Weights of a small GPT-style language model, trained from scratch on English Wikipedia.
Size: 10 layers, width 256.
Architecture: LayerNorm before each block, learned positions, biases.
MLP neurons of a small language model. Each row is named by its layer, matrix (up: input weights) and neuron, and shows model dimensions 128-255. Each number is 128 + 24 x the weight over its row's rms, rounded and kept within 0 to 255. Numbers have three digits each.
A block is one neuron, or neurons of one layer that tend to fire together. After each block is what it responds to, as a language model described it from the Wikipedia text at the highest values.

L3.up18:108127115098141097119104114124086121183158178196120135114077144119149126156142133129130130170138135124183107109153124131156131120156173131093137125120145117129158097111154159161122160117138115136099154090119134126137104134196156142142117124101157105153157106129114130088095108166154113197112121138120145115125120108136113140160104121122105132090141070096134134082145132099136129111099
L3.up235:148124164127131085088089162152099131130144137140057114145129147145101141097092092124122150129180148089120142123089097133147131112112128113096128144106079093138154202144187170110138155156165100135089143122152120169125116101134131122169104141120145128145146131109077158113158103146103109110096132139130117107130120141107112120150081093107112109162125159124103146120154154119171171120105
L3.up873:123095143122094128150154161069122176124115136149144134133111173100168086125077118134138119124136146145095140112101132106183115149098111150113150140112168136149119119099088125134140121129153115149142098107114143127134124099113126118110162137187149117116150112091095114194109095111128134185136154152138116099126147119135111165140174144161158165123146116125149153158126102150198115095123
L3.up1020:132135120179124140144139146150135074124104158126132103160160128121140107136153131180134131115155137108092163111076153095121132114167121136089168138144136115121132112109132127166144112143149123057120150084123150118137162149134120147155176146141121109126134113094096134157142132157131111116131107117140157136165109117102164140098132134191171145135142119141088118116156103119181111111103
Responds to: Subject pronouns and "an"

L6.up240:115138122128129133146127143086141164115138142091135168161052130102196117155116154112120146109149132136087174133067138096141120125122117102098135144088107132172111172123131075104136116171181112150082111119127180130132135123137101109112114145152180144107140124150113104154127148150072109180143151106115106158117136118109139129158125125125162145151126159098138142197154129139177137065178
Responds to: Indefinite article "an"

L2.up28:154121163089088114099120089105167168152148132120132111134111160136140137149133111130117126100132118149095118142142046163129116133084134137151099130137136153137152166150125121127154128123109119138104120186161142121088128090120115142141108102147149133150166089140139104139158090143146157126156153134152133140112159124133129155134122152104091133088106096153112113152164108144190148162106
L2.up92:135146148122127111094089138133091122170142089108115156112107160126122188137138122164140141164169124153097107123092094153136135109104116098142129113173167130111150140126122122127137122109144091127132140129087164106120150122117119156158138156128118110146134118158094152178127085183153131110105148124120116123112088119097156130109085122112101109121138154101090149107095110127119176085115
L2.up117:106146128132086136149143146174071148135124109128089151113113149135121135119160104131178107094171131146139138151093141083122145115172143121136097140138124147099154179117164162116139083112171097129121143128124165142149091128140112146157101139125121164104120101112152148172127123129122129129126114150145133142160119143174141156085153115071090139121152156129143135089120096128156127142131
L2.up159:098131124161124120111146131170118157105113131139143126116133112083150128120176121142157108110102122152118122158120140085119147103133081152097127142126159187126087151130188114115137120096149107123122089100139094094071096140155089114141138154196121107122126153137109165167118152092139100158134129168116127121123126146114147154145102147121144154140088103089154130077137137124138152095132
L2.up244:130092151179122135136114092162131173166072122146129096166142139111123128111145101123161101155119133120156135132156142147147104077125104119067105137207128103132104125108107114143108131105144098105131111110108187131151144079133137159181101121111153104122117159122134133144118132134108146095154116156164113133099176148126111128154072125109116158145178115174104120149082119120117124121156
L2.up276:105120133137136094108126124115124120086104098123116170161183123137145111079148124108156156145125131126119165120160096085150102117154143131137100136135108118083136100108141136150127129146138063150111128153096146102153136139161127114142086098134125132172113140149105052126084141108099118158154143136108128085113138107135089123104115139125158148092124097156163153124133119097129148163115
L2.up418:154117079153126128083142162122140078139120128113149158099161140112127115150143076121119101152108119143113138154151140162142120111084120146088163150134126159126111105114114147112152148142100098103141127147140139121113132132107132117143114127124106150152116173114129119156111130128075123117110134128147101114123100120124155167129157116162116155106116155100118132166112170137148123064148
L2.up471:108133170149112160178098141125123090139143133110087129134133117136156128133128121133100128107145124184117119131129113144126110140144166118089134115120090170131157113123114129119161096154093155119111087110130133140134119124136100133147124108077145072140126147109146150145170183149126104114093130134146135092114154162131122146176116134124086171123096181128108123125146157099166184147125
L2.up649:149116105183091115150139092169086136140137144125171136133178104124154162111199116098136118129127134098091124115104122111118153128143126090147137108175133151084149136093135142153167140116117111143081115145089165119155122151115095158142098115094098159107126156114181145115158131154156099105110164131141104103137104130086132122100087114083126117149132099189119103135134115148128143088152
L2.up707:105134118141118135116131056142133124113200073138086096106140159153184135120151118160110135137160116134169117116144090132133156125173129144089107103152147141107133134110127120166084114075162130146156114136135158158139152153123129095120144137112114138139106184130115115151118107140128152141088126128142092125106107097145119124141126101102151146131108138143129124126121094133131133119090
L2.up836:166138137136138113145115129128123142160126095116145118171121154110098136170089125171074096142158118125115146135128102170147132112109098120091091120156132107121121161149127132114162114179090115157089133130146149143132124136127164137144154136133120136093125187145075100134138106120123116096113114117120154084081137156124131055153080083134115154121090151155146134096106104133140134121117
L2.up881:137109177119101148146096131146134138157141133104116105106126152102118151122140154131115099139137110151129094136133105135100130136130147128116115074141091150134189134156139129170159145122123140141090087124109105138141123093160110115135111113154146114139152130130171115168105100139117152181129090143146116158122168126144130112147108192116108153110121111110128112109138134106107129177082
L2.up884:130171121148139129128092126126119165113110125133131147137177157137120132135117145152176108143115174150135173129114130127113131098147084115102092124119158103105161136111164144136195107107113120102130169129145174141133137120173121113163089132158091123121110127133144127142109130154095103115114134171119120097133123145139109140130075127113101105146137155113127138137143129113154123165106
L2.up909:147112134136092130144151095137126092169129135066124125125128156132139161118115154123093129116107168129123161143121118127078104145079123126105139135096109146095085132104113104076134078135151113153135163122144135120137126142108117086147113157123119114159154138097131112149104166130148153137110090168129145099144153107103068136155170123156124110165138149157124145114161106109149146126209
L2.up977:123144123153159147129147149125072192155072098141130072153169137146180147105188126128158057103135109167129120180125121105165100093126088141127128118152138113124109166152165128112122105106108062098135136137157147144106120112121107119136111121156110133109132144116126157176125105120153091142125096129158103140151079129181118122119091127114115113126145092119157154144128122078137142113101
L2.up1006:161135117162163118097114078125129153113085120109063116143168108173137132142124090076141118126085123137118152136152108098130162132126168143162164155137127132175118118128146091141151142115130130117127133142121133116140125112115130125159108152162074128097122109113106120100152065158127076130121124130091145137155123141159155146159114131101094123105118142160123141160140072069148155131179
Responds to: "of" after nominalizations

L3.up48:125142143125140128159122113154093125101086085125082114120126156105168173124140170091116110135142117131137129098124134074167118103161100103130157131186117132055117180111165138120123112090117117111105119124163140126136138147148165121149073149130104133145138127139144137154147112047134080110116119121127133158143107106140151107123154106134112177112116151125155126149114088108132120109112
L3.up117:154129166135151136143102159145116132118133135059112137155136137131123142176112101081157189096096135130107143159118055153133114117173126078147116176130133147029129133130131149158132146138145108151136126107138167084153129128146137113145120138111122158107121123104141121093159150095127101108069143154119142105115127124135173139111121114088130143109129138146150135116135137118149090126096
L3.up545:140089139146096108138134084127116187114134128146116109102119154108124129138113108088124182153153132149128150114125094117134090110110181112088119162140126112114136159139127140116084126110137102171152116148123155122145138147148147125147134123151141123155131101147163145128124117071116133116124144151072107136081137127141159122102143122157119091094107129116106131073133113136093119140157
L3.up732:096106154145126110118090086144138158103121108121125142150106132103171127101133126115134154100166057148166115128147098128130152130184152130138081146104153117148102143135121143093135129132126115096154100171095114137147112128097116138138139118103119151122119135102145119172162110123076095131088134140148135143126095175175166118140129138138139178129104138158091143103120133101077125133158
Responds to: Post-noun linking prepositions

L6.up551:094132133153090095130145108165162124126086085105065129156128119095142135131085133127156124103113144145162141129137107148159104101123103102136152138146163157087126149133143127159087096118132116137138118096092133109123119091123159140094082177102163103141120139158134081130159153115104107137156137130139104144083119121137107151144114125128121116090102093121162134119091121159149149145082
Responds to: Linking words after heads

L2.up173:144158120110087144123139132146071144140113116141185141134130133114101132180141128106124122168109145106099142118115148173115151112151104109151121138148148161108179123152095129108138116152165147113140104178123121101120157125104121072138157160155137145160108107137148119093094107146137107072130112131161113125097119136113144108091172115181130139144136133092127155105126157142158104104147
L2.up191:121089101118148136095117136132093108173160119115185136117143157120111148109138119091138111133142138096106114134103155145131087112119123082151115136121079137133119152139146137115119098174113076114178105144154125133119113091134118126096144146165157134105116175127121152105113133154176103133140140146150100158134129155114136103138113104146155172157105168161109115165141147104102127122142
L2.up210:126081123129108121082184128099094134141140117147124149113118125154117112099150124130134139113147059136110117096111169155131128076124146132130140101112107141142135150134118173111157103171121134093123179132072144137142109141082124108193149165116101122105123137094125117121105137113152112081109113117133134100111107138157138102116132135125153109124176115145147117097176155112145167168121
L2.up271:150140170166147104155118164130122105123133129156093125136069162154139123131110102141156119130136116115078130143147151099139112110185127141097166119095079154089123123141140119139156187136097139117124083127108135132141143139149106112083103128132113115129134124079144099101122103098110161120119107117076122120099123137089130133133134168163150162136130147094129149150123121143166089130132
L2.up302:126141161167128130157162146126097109137122103128116137112113138174150173172112111102117182114149133076114089089129129087154116123095125084124130178131144131111179129165112102133164111130080149086107112150125140128141124069107108128135110145134083143096157143132106137103103110080143115101116131108139064093153110100156139112155109141132130147155126125091109121157089141109153213101109
L2.up365:146157114120145178163100144107096141139108123134154107152156162133090140133145102116121124148125159128108118150104165165132134107146125112129134095145115135103133105119146121126119162130135127101099126140129099097167101073095137122111116101132163150134110188159129105104121165134208135144139130155118150134147143169099163153103160141131126128178106109150190157150124215147147144091122
L2.up525:103145122111121169095081104150094136170098130114128167136139150135108102149114121178130138116138134148140171136142153128131133087121119114086105130098101152149174113143108129125157137110110117061116161076132128106141141133126103129140094152151094114165127115117128122087095168081119149119140157153127095105109094146135123149155132150122145199108111114074140103131100088100179097130109
L2.up594:114142116162156102155080105087118109113095141123113142080091144136163151146109139149115115131131147105103111141115105158104139175096127113116135136197162079093163131121083108090136103138130131093128153129119109131182078123125135147169093141114142139115163109135127102171129146128128142063121112134143173112124118140101121121132144066159129136155123161100148165117138179118120110094147
L2.up597:115054126124087124132151124170100117157111106157106089136137173106156135103132165114151137140145105141126158134138133135132137151111075128146149102103127126127142157157110109171126131152125128139096146135125156115120130114133099127116086186134119135169098118124133113110107175112155126106146119115141102126125098099125145112116149140150120154151178127117153151115138139094128107148118
L2.up656:161162109138120114114095141132095133149115149140114142158155139112139114131091140085128150178110117104093158129135112130123152124128153139155080119170116140102104157157130120165135123121141122099112139135133076120111156125135109137123117129137139100145145168135139096157105124147162144080150113157150101137182148108145124062093125118158123163166159144146163149133129189121158143099115
L2.up657:131170087139116128124110120144124127113099118108118171122159143160127105127170132114144120132093120179187143101136139162084121137105111056125091138147081123129182124088112106097124105090134149099127143124140098132117112137166111115119138133166094084141106142134127121139076120115155111153104142156113113131109120123114113108129189140129118175102103133160172146138148142133160159131147
L2.up685:118112126146135139114127148138153129156139156152144085144097099148157139159155107152110161137146126143153169113147156083172095050148157170146135152091122131121138117139123115134144186103127105125096189119127074090106143150127114100114112084172083158167175121123151148101110113137146167124158131151136121134123084106116153128120103104136120116162155123154134129134123208147096096137144
L2.up822:093089141122124129171095156139134093142161116156131172130163138146112147108162115111125120119129153161131167123128135137115101137145116051132117107088119098098128114138127149148111097145123110111163116120116131158146138149135101152117096165114134155147133155156118128129101142094141100124105099127150137162127117129118159144130094130192155125149130140117127150101078146136166169118143
L2.up876:110120111083140082152104128087065124121150120092161134162138110153120131099116126173128113090151126103113111136159129183119133087099112139104127109132097152137119156183116151122146081142159108105141103155188106117138157145133145139123156206134139159140135133139156106117121113105111125117074103146144061109131108139131116121136092120168126177128105144110103108132123094123146139112118
L2.up948:140105081121147137110104161139070109094159097144091113113121178136135125128099134121133121115101129107105149159131171120134148075161157139129152139117141128141156131154155137144130178127114138119130160156099153150133128112115084117140126129127092141134148090129097079107111139115121107098135119117139137111116120140095152114125122112172167118155131121087123139146113135081103118142124
L2.up993:139121097112133104156196134147111100111124139127053148157174135140158139114120140109155111104097120110118107084110114126156127130132181148123163104116136176100076160136159148143134142124113141139129136114097103107112095103127126134119112173109112120107155148106119113105129120068119114092153152127122146079160115098161128136131077109151119144104122131156130136133155146114141126091111
Responds to: Word starts after brackets

L2.up42:103138150160145164103088102156116141118123109102126121141078124137131126149154105116076163138113116126145133126112166085129125154158108142075140166093132125102132143131116067144098128143131116125169099130115114130105151126152146217136139136145120099163109135098139135139140138138139132179091093143118115113141142150167114083147130102113146149134142170123121109097135133174095125108121
L2.up45:152156136097161143074095122154117096131142090117103121080118103167154147126127125126110132111107163104129140143117124156110140179131080134132154167105128181152130125092117088099127094142133183098143140154119097140130140129154137193124124084140148136163117136130165151136128121137113101108114138124118113086115097161143090197149155144104132106149109170110115137121132077117089087141138
L2.up70:085106132107161115116139156127114098154141101157114132095164105163136123153149124138125143134099163091140070114122125117133117124120115148117154143127099159103157102130133090160140124145112158166143128142162101154127141139123109117125130090122146114128135127145143118063134168059095172084143109143111148099115098091161148128124139119066131144116163146130110181113127148116125124163095
L2.up73:134135107175102099121101098108133121130137129100141178103098137141147129153095125068119142136137120119140124139176147127109124125163155125086162130122089152149109089146113155157085152117110118122148155134129139121149097106131146156147100109134165165125141140115155116126114124113097115134116145120126131150101087150199132175139149146106158148088141119169142146146095099136110184125170
L2.up76:140123144137117112128085147121127131149178158082097155146110131115119158153166131151141103103123143143071131121150105117144136150145119155115137142068131151103180173123139104157108140117136130189089158140157118141132094126099055130140138118155154130141172147117169118130137140131097138106168129126191144103111115174126122143106147119123121129113118130127092108082143102142129120154108
L2.up114:155100127148137126110156123149164132128146110116148135158175087130131111141107125113131131121153153084147087123149139146116105160129140122141124144115126114080104130152130124151119111118198122134131141105151171143115152117131143150094175152107121124136129098141100132131068103080154129092129150068117139116149127093092117117127175130140108090127146126105111116113158101095105125164074
L2.up386:145153149128157153168114112123130127123136092110107128081129123133165154136153135085131136141123170146107122146123116154116131118118121089142128134146168134124127123136125092150105135155094160119133142117148124152150128098125143139126070100098153143128125125131162128145159113118101119103146123146128099149145086091132137136133125153104102083186152125075131133143153109152128132110119
L2.up460:163118107135150129153104100083102119119138099166096143125138114155149147141177136094113118101159103087122130180113132102165104110166124150118163119143143093135153143156121096138119099097105143129113151111089099146084101147144145123150107127132153093197154145151160153139161132085082112152134132159161110127159095146178102111108122081118112142112128118103127156131116134110148119113127
L2.up539:124127131149161135161097069126132099116183130165115147081123121117152142105117135148104103117119143145143136123163160062128127080112134150111104147100141112105145124149095109127151114116131169137114142122118157157093117160146106173129155114152160125168159123153145113127132080127137150186134084112098149147104114147156077091153130132085095156128133098102101140098097111114076117159131
L2.up642:128154094177139104147097135120125077092152096122111140129101143144151143151129127090162125126125156136114104198152159122150123099131111117104115145125119150140122137134142123136085134129129104086119129185113159162165151132123106153165136119114162194138130178141100125090152142079133131100110131112122109133131108119091122103092190110125132126180113148129144089111153146121096109117153
L2.up688:124165147143128136154151126125125099109146096105090128155178103138140141104153126118137122141131114127109166153107099162122118146100115139091160147096113161132134117096139110117086155186155108136139116113129114139119123122170109160165141123111083128113118126090126122115144107120132151157158145132092117129144125134120106153109139138138083120118150136098094119104147101122136188118108
L2.up819:124127111155113162137152107164131090134129106071129076134130069163166101112137114125124129078121166140125154109166129139127126160134131134140170124150116120052153141135099111117142164172144125089115148140136143114123172151077131174100132109118150154095152149098163126097143179102157155097145106183123138124113143167120146113130109169082065129099115095132106168089137170127115101134122
L2.up848:174112139163143127130141147086129111150106103153108124090135146101138089112138141102155082122127124121109091142137139108104152150138164099139117155137122170149149102130159101119136159086134105083080142130140147110108134123144154124137137146167121174115151121131160158157136121117138120107140103134141129127125124077151131177095125127104115102134134130038096150071106122085089126128105
L2.up875:173135182102116165134132131090140144094094111126092131118130191134119117115170083097127126161126104127126111117132102141072136151092130157122114121167083141126098150153125080134081123157106135135096109132168123104093142113188132114124144118098099157125147153122154147106154101109113143139135105122098130201148144162145117106110139117099164137147096115098069128146128111129087086137121
L2.up976:144161142126154156143081149124136100113126100143083112109111134119113092132115135139157098149133167112124118196113138127129136149159121123123121147153140115153152109114127101114098132099141157125100117146127128182126161144170160161151093143122132114130141172120170119123135106119102096121137104162100106150137126193153090173125126156141120095111121113122138174128153124126069153192129
L2.up990:110152126157142119136135119136100082101107150089142124110123126122153119120149156111096084134142186135113086109099089144124119121129169117120129121097125160164138108133099133134153149136121156104103095075103083165118120125145134160168134140107099165128163144100064122149157106151162135121132080141129150167105186144116095099124139167119134127153141123106153126088125126134146148108116
Responds to: Geographic coordinate digits

L6.up779:131144147143140110158103090111156085116115140120129121087160078154133078128147153126107125098128150103096167129113170122145094116139131139145141142130160131166085144114109089171125163167123130099144132091143127162096129135091197130158102114105158140129152117111117113155110131164140134107097142134143166169127127093128118140150165115182131168135112114159129154093161192103117123121137
Responds to: Table and number formatting

L2.up81:127171071100180131130190103151169143093088144145128148070084115148119133127096166112133082148077134149135138104150137149096125154136125095093137118108148126133121149101074088124154122159127138120132091079157134159102142146136095131120124135091150131142127115078110158116106109163137140136096132164156113133125172186144142117109157149122134165142135118144107115160108173085143126139154
L2.up127:157087136104170090142148135129133156160125128108158174130129152117120121120125123111122128119135173138135146094090142072131089128139129083099132144128129141125141144123102154147128136147129110125132119158101162096146119166158139149123101134160151117122140112119107125083122117125143149129163138113115149142104101099136156135080149141135107111127154141135141150139124097155106116059132
L2.up169:147141128169138149133146135129136183105126129150118135148123104148131140159122133134134102141138125156132099097084092088135133151097150171124137135097130149157115140124137112138134149128119143098120085109134101133100130151113107177093134156099116146108116128111082128117166146148122175150154107142175130161116191151124125168146087135107102151097170110099117132137104142123105083109098
L2.up260:149107139141109100163129121120125151143138133104096101120140117143142127125164109128150053110139137150132138143146153113104096119052146136115144112127111105131092123083109154129167122151147079150154125108130114123129172137119081164112132134136156101104129128078165138109133138152163093124106082126135108174153081128134104131127137165090137159134171112147152125152107159143138084128163
L2.up493:141154138129160122152125157134142146079143145091095082138119132142135118115141111110126167193151145109109116136123099101123140069121112151139113062088142106110121116122127119131151116130125127105105162130167133117121151134161123135117075172165143159132127072119153121158162125163121120158110113154128111130094127121125117123159102152125126131104124138137138138139141139147158128136118
L2.up638:138154150116186125094126119106071107137137116140116171178143084132139186134131116129130086163135138098099137083139068124145143119167123123127134090142112121135121130118124170109124147110109119129133162118140131121145178145124134151099106117124144139105099135110129163096120121106164088128099134117178134124168138127125108166145106127109082108132104127121100114113157124117154166104119
L2.up651:146154123131182086159137111120116159143122119135154126144105141118151151124133104097139109124167165136136146115127099112135111133144167112125132119102141119115107097135128130083149122132123140167120153135137142114131159148156178139126144101117130117146100102121153135119187125150128091102077106122145139114119152090077105157135100177118096076070124106060118134142165126104108143168138
L2.up662:104064161098114087112143155086146157143110086087050187145118155137128131114117120094136143157102075143114130087141113075100155124141112133096149116105152117140159116126153129140119127107129104151120153155137137145082148120151136086132144146161141108173128118132143162129154140161096120163129088129133097148135152095178126128110143116121127130173121161134136122130137133115124143138128
L2.up684:116171123117134152119111151093098159161131127106164115153095136080133177130104121154082113162142143100119120119108152166117122116134098114108174126160125148128140142182144140142141140136147139152139136142147140117114115122105130130105147141095147116145136123135100127112119113171140128117099115130155134068112149167121089129171090100160084116066101114120075122085160092119133188131121
L2.up697:130109102114102124140174093125086153087077126134099141110106145119143134133121152130148057158122145150125052081155177125144141093110126160141108117159151120117149121105126113139147148113122083101100141124157131132142137185133136132087074155110165081130132134143108147119107117127137106141085108124159100131141135106101165126119182167163126159092114151123099138120129118129143171129099
L2.up779:140151129153145115131111118095125138140126171061105126165114117119182103083132125118129110156142137140075114092146145093166140111143139127083140163113159157128142148132128129120089156127126143079155102184117145101130144108122148145090121191139105159143138136136134177112112124135106141150141125155125171119150124128084174119132124155150099103157146153118138130162163141126105128088114
L2.up813:154134173150100141151181123118137168094144122115116130075095108126102153084116099143125141140114139167135117111132162121132121102146141089153154142152133133105096112135097131143105122146105127148096157111146170172149115141100128110121113100115162089122131166095165119099124195165124108122104067138113151150151119119139122135108162131147169132115118120184112116110143152096097075091155
L2.up820:137135137079098165130166126055131101092130088129160100133159136132144111124138121149095083167135159130113159136124115164133114069124132153112127072135132139163165111118142123165115107110111133077173143152137140150112153123121093139165123167145138101164084130091120154148133140142141146117181146146114105145086170130140092125122173116154139152166121161125109124122165139097153175119144
L2.up823:159117147125131116153140148133155164124081117104171139123080141116116146139130096110083156177124153137177130121127103135127106153147113114141097143112138144117101176142188139079167125130114110153119135062134155116106123161162126152130132117142123142100148130140125144114133153132134128145085118118130117148111077150092138136152163133104146157117110119104127113178104107114139132083153
L2.up894:167138084147081137145141133091117140142097145119123128148101167104134115137096184134110128103140137171134143116135119138141137116131103146140100130182117123101184152139120126153116121116112110143106151106157119163144095105126124103090134129083147114118119111133115129111119138116109155166117144100149099136176168123115141120182103150149160113130121151102134125115124130122153097139066
L2.up996:162139114176140089125142151102132085129103151136110136117039089157114108138153158142131167124123150145113130126114123137124117130145124117090112121113171154148103113134152136116144155138109133123118103150148137139118151118138140146091151177142106143127127113057156138108162138104094108145104124149134130168132182148100108125091101103132127146126101174086138117093139153134139103150104
Responds to: Indefinite article in definitions

L3.up100:123133137142127125132135116150117118097107133101159174129095101140131117107140123131165192110121109150130079150135141097094133120124118133090115164086159123124138158124128113111128080116104105135128089122124096133103136157151123167176117129124107126133111152156168149098108141131142094131109072121090144139142132125097105096161133143116086133098137161142133130124104133158135135137111
L3.up565:125127120119111175149128074135160129145109140168140133121167109066129098107147098091207101161132143142087147130150139120139108121118126143137112135145140126121095129125121079156094146123120147068167139147080142131112116115140128110137121122161144100139126149117122076093068116163121121112139141138129122161095127156144146158153098155126156139115114131188119115096145115133137160127138
L3.up580:104155177181120159124142133141097106147140142112152153131079091077093158172128150108129159169105113147150181150095139127135133103133139116129135136103132141123151085092124156163109112138176114150090146126161111137138178126118146151134169099181089101167136087106105110106136121113124129149111129141081094131144146129124134186161100136110135112138145122106103115140115115080111133133126
L3.up901:172137140177110107110145115103157113120103132128063167138157109126138120120138136158115135132169158100135144121139113121109121142097085153115111114129091105101127154135143108103134167095105136076130143151139120145132135142130124162106090139134145141155174134127094165106096123116109164084097120139124100098087111097152119119106096117104104128132151173130132177129166094139119126176109
Responds to: Coordinate minute marks, field closers

L6.up801:161102090099085102143108145141105125182130108121120115134182144157163148107081125128128084105170116148093118159108102130135131098134136156158134129069129147073112140137108173104136137144123141144104149148135129099110142169122189161114099121144113109093157112102164138106085148100142150090154104100168158112151122109088136110100153088154153110097156155108117113197148154148130096108160
Responds to: Quote-opening words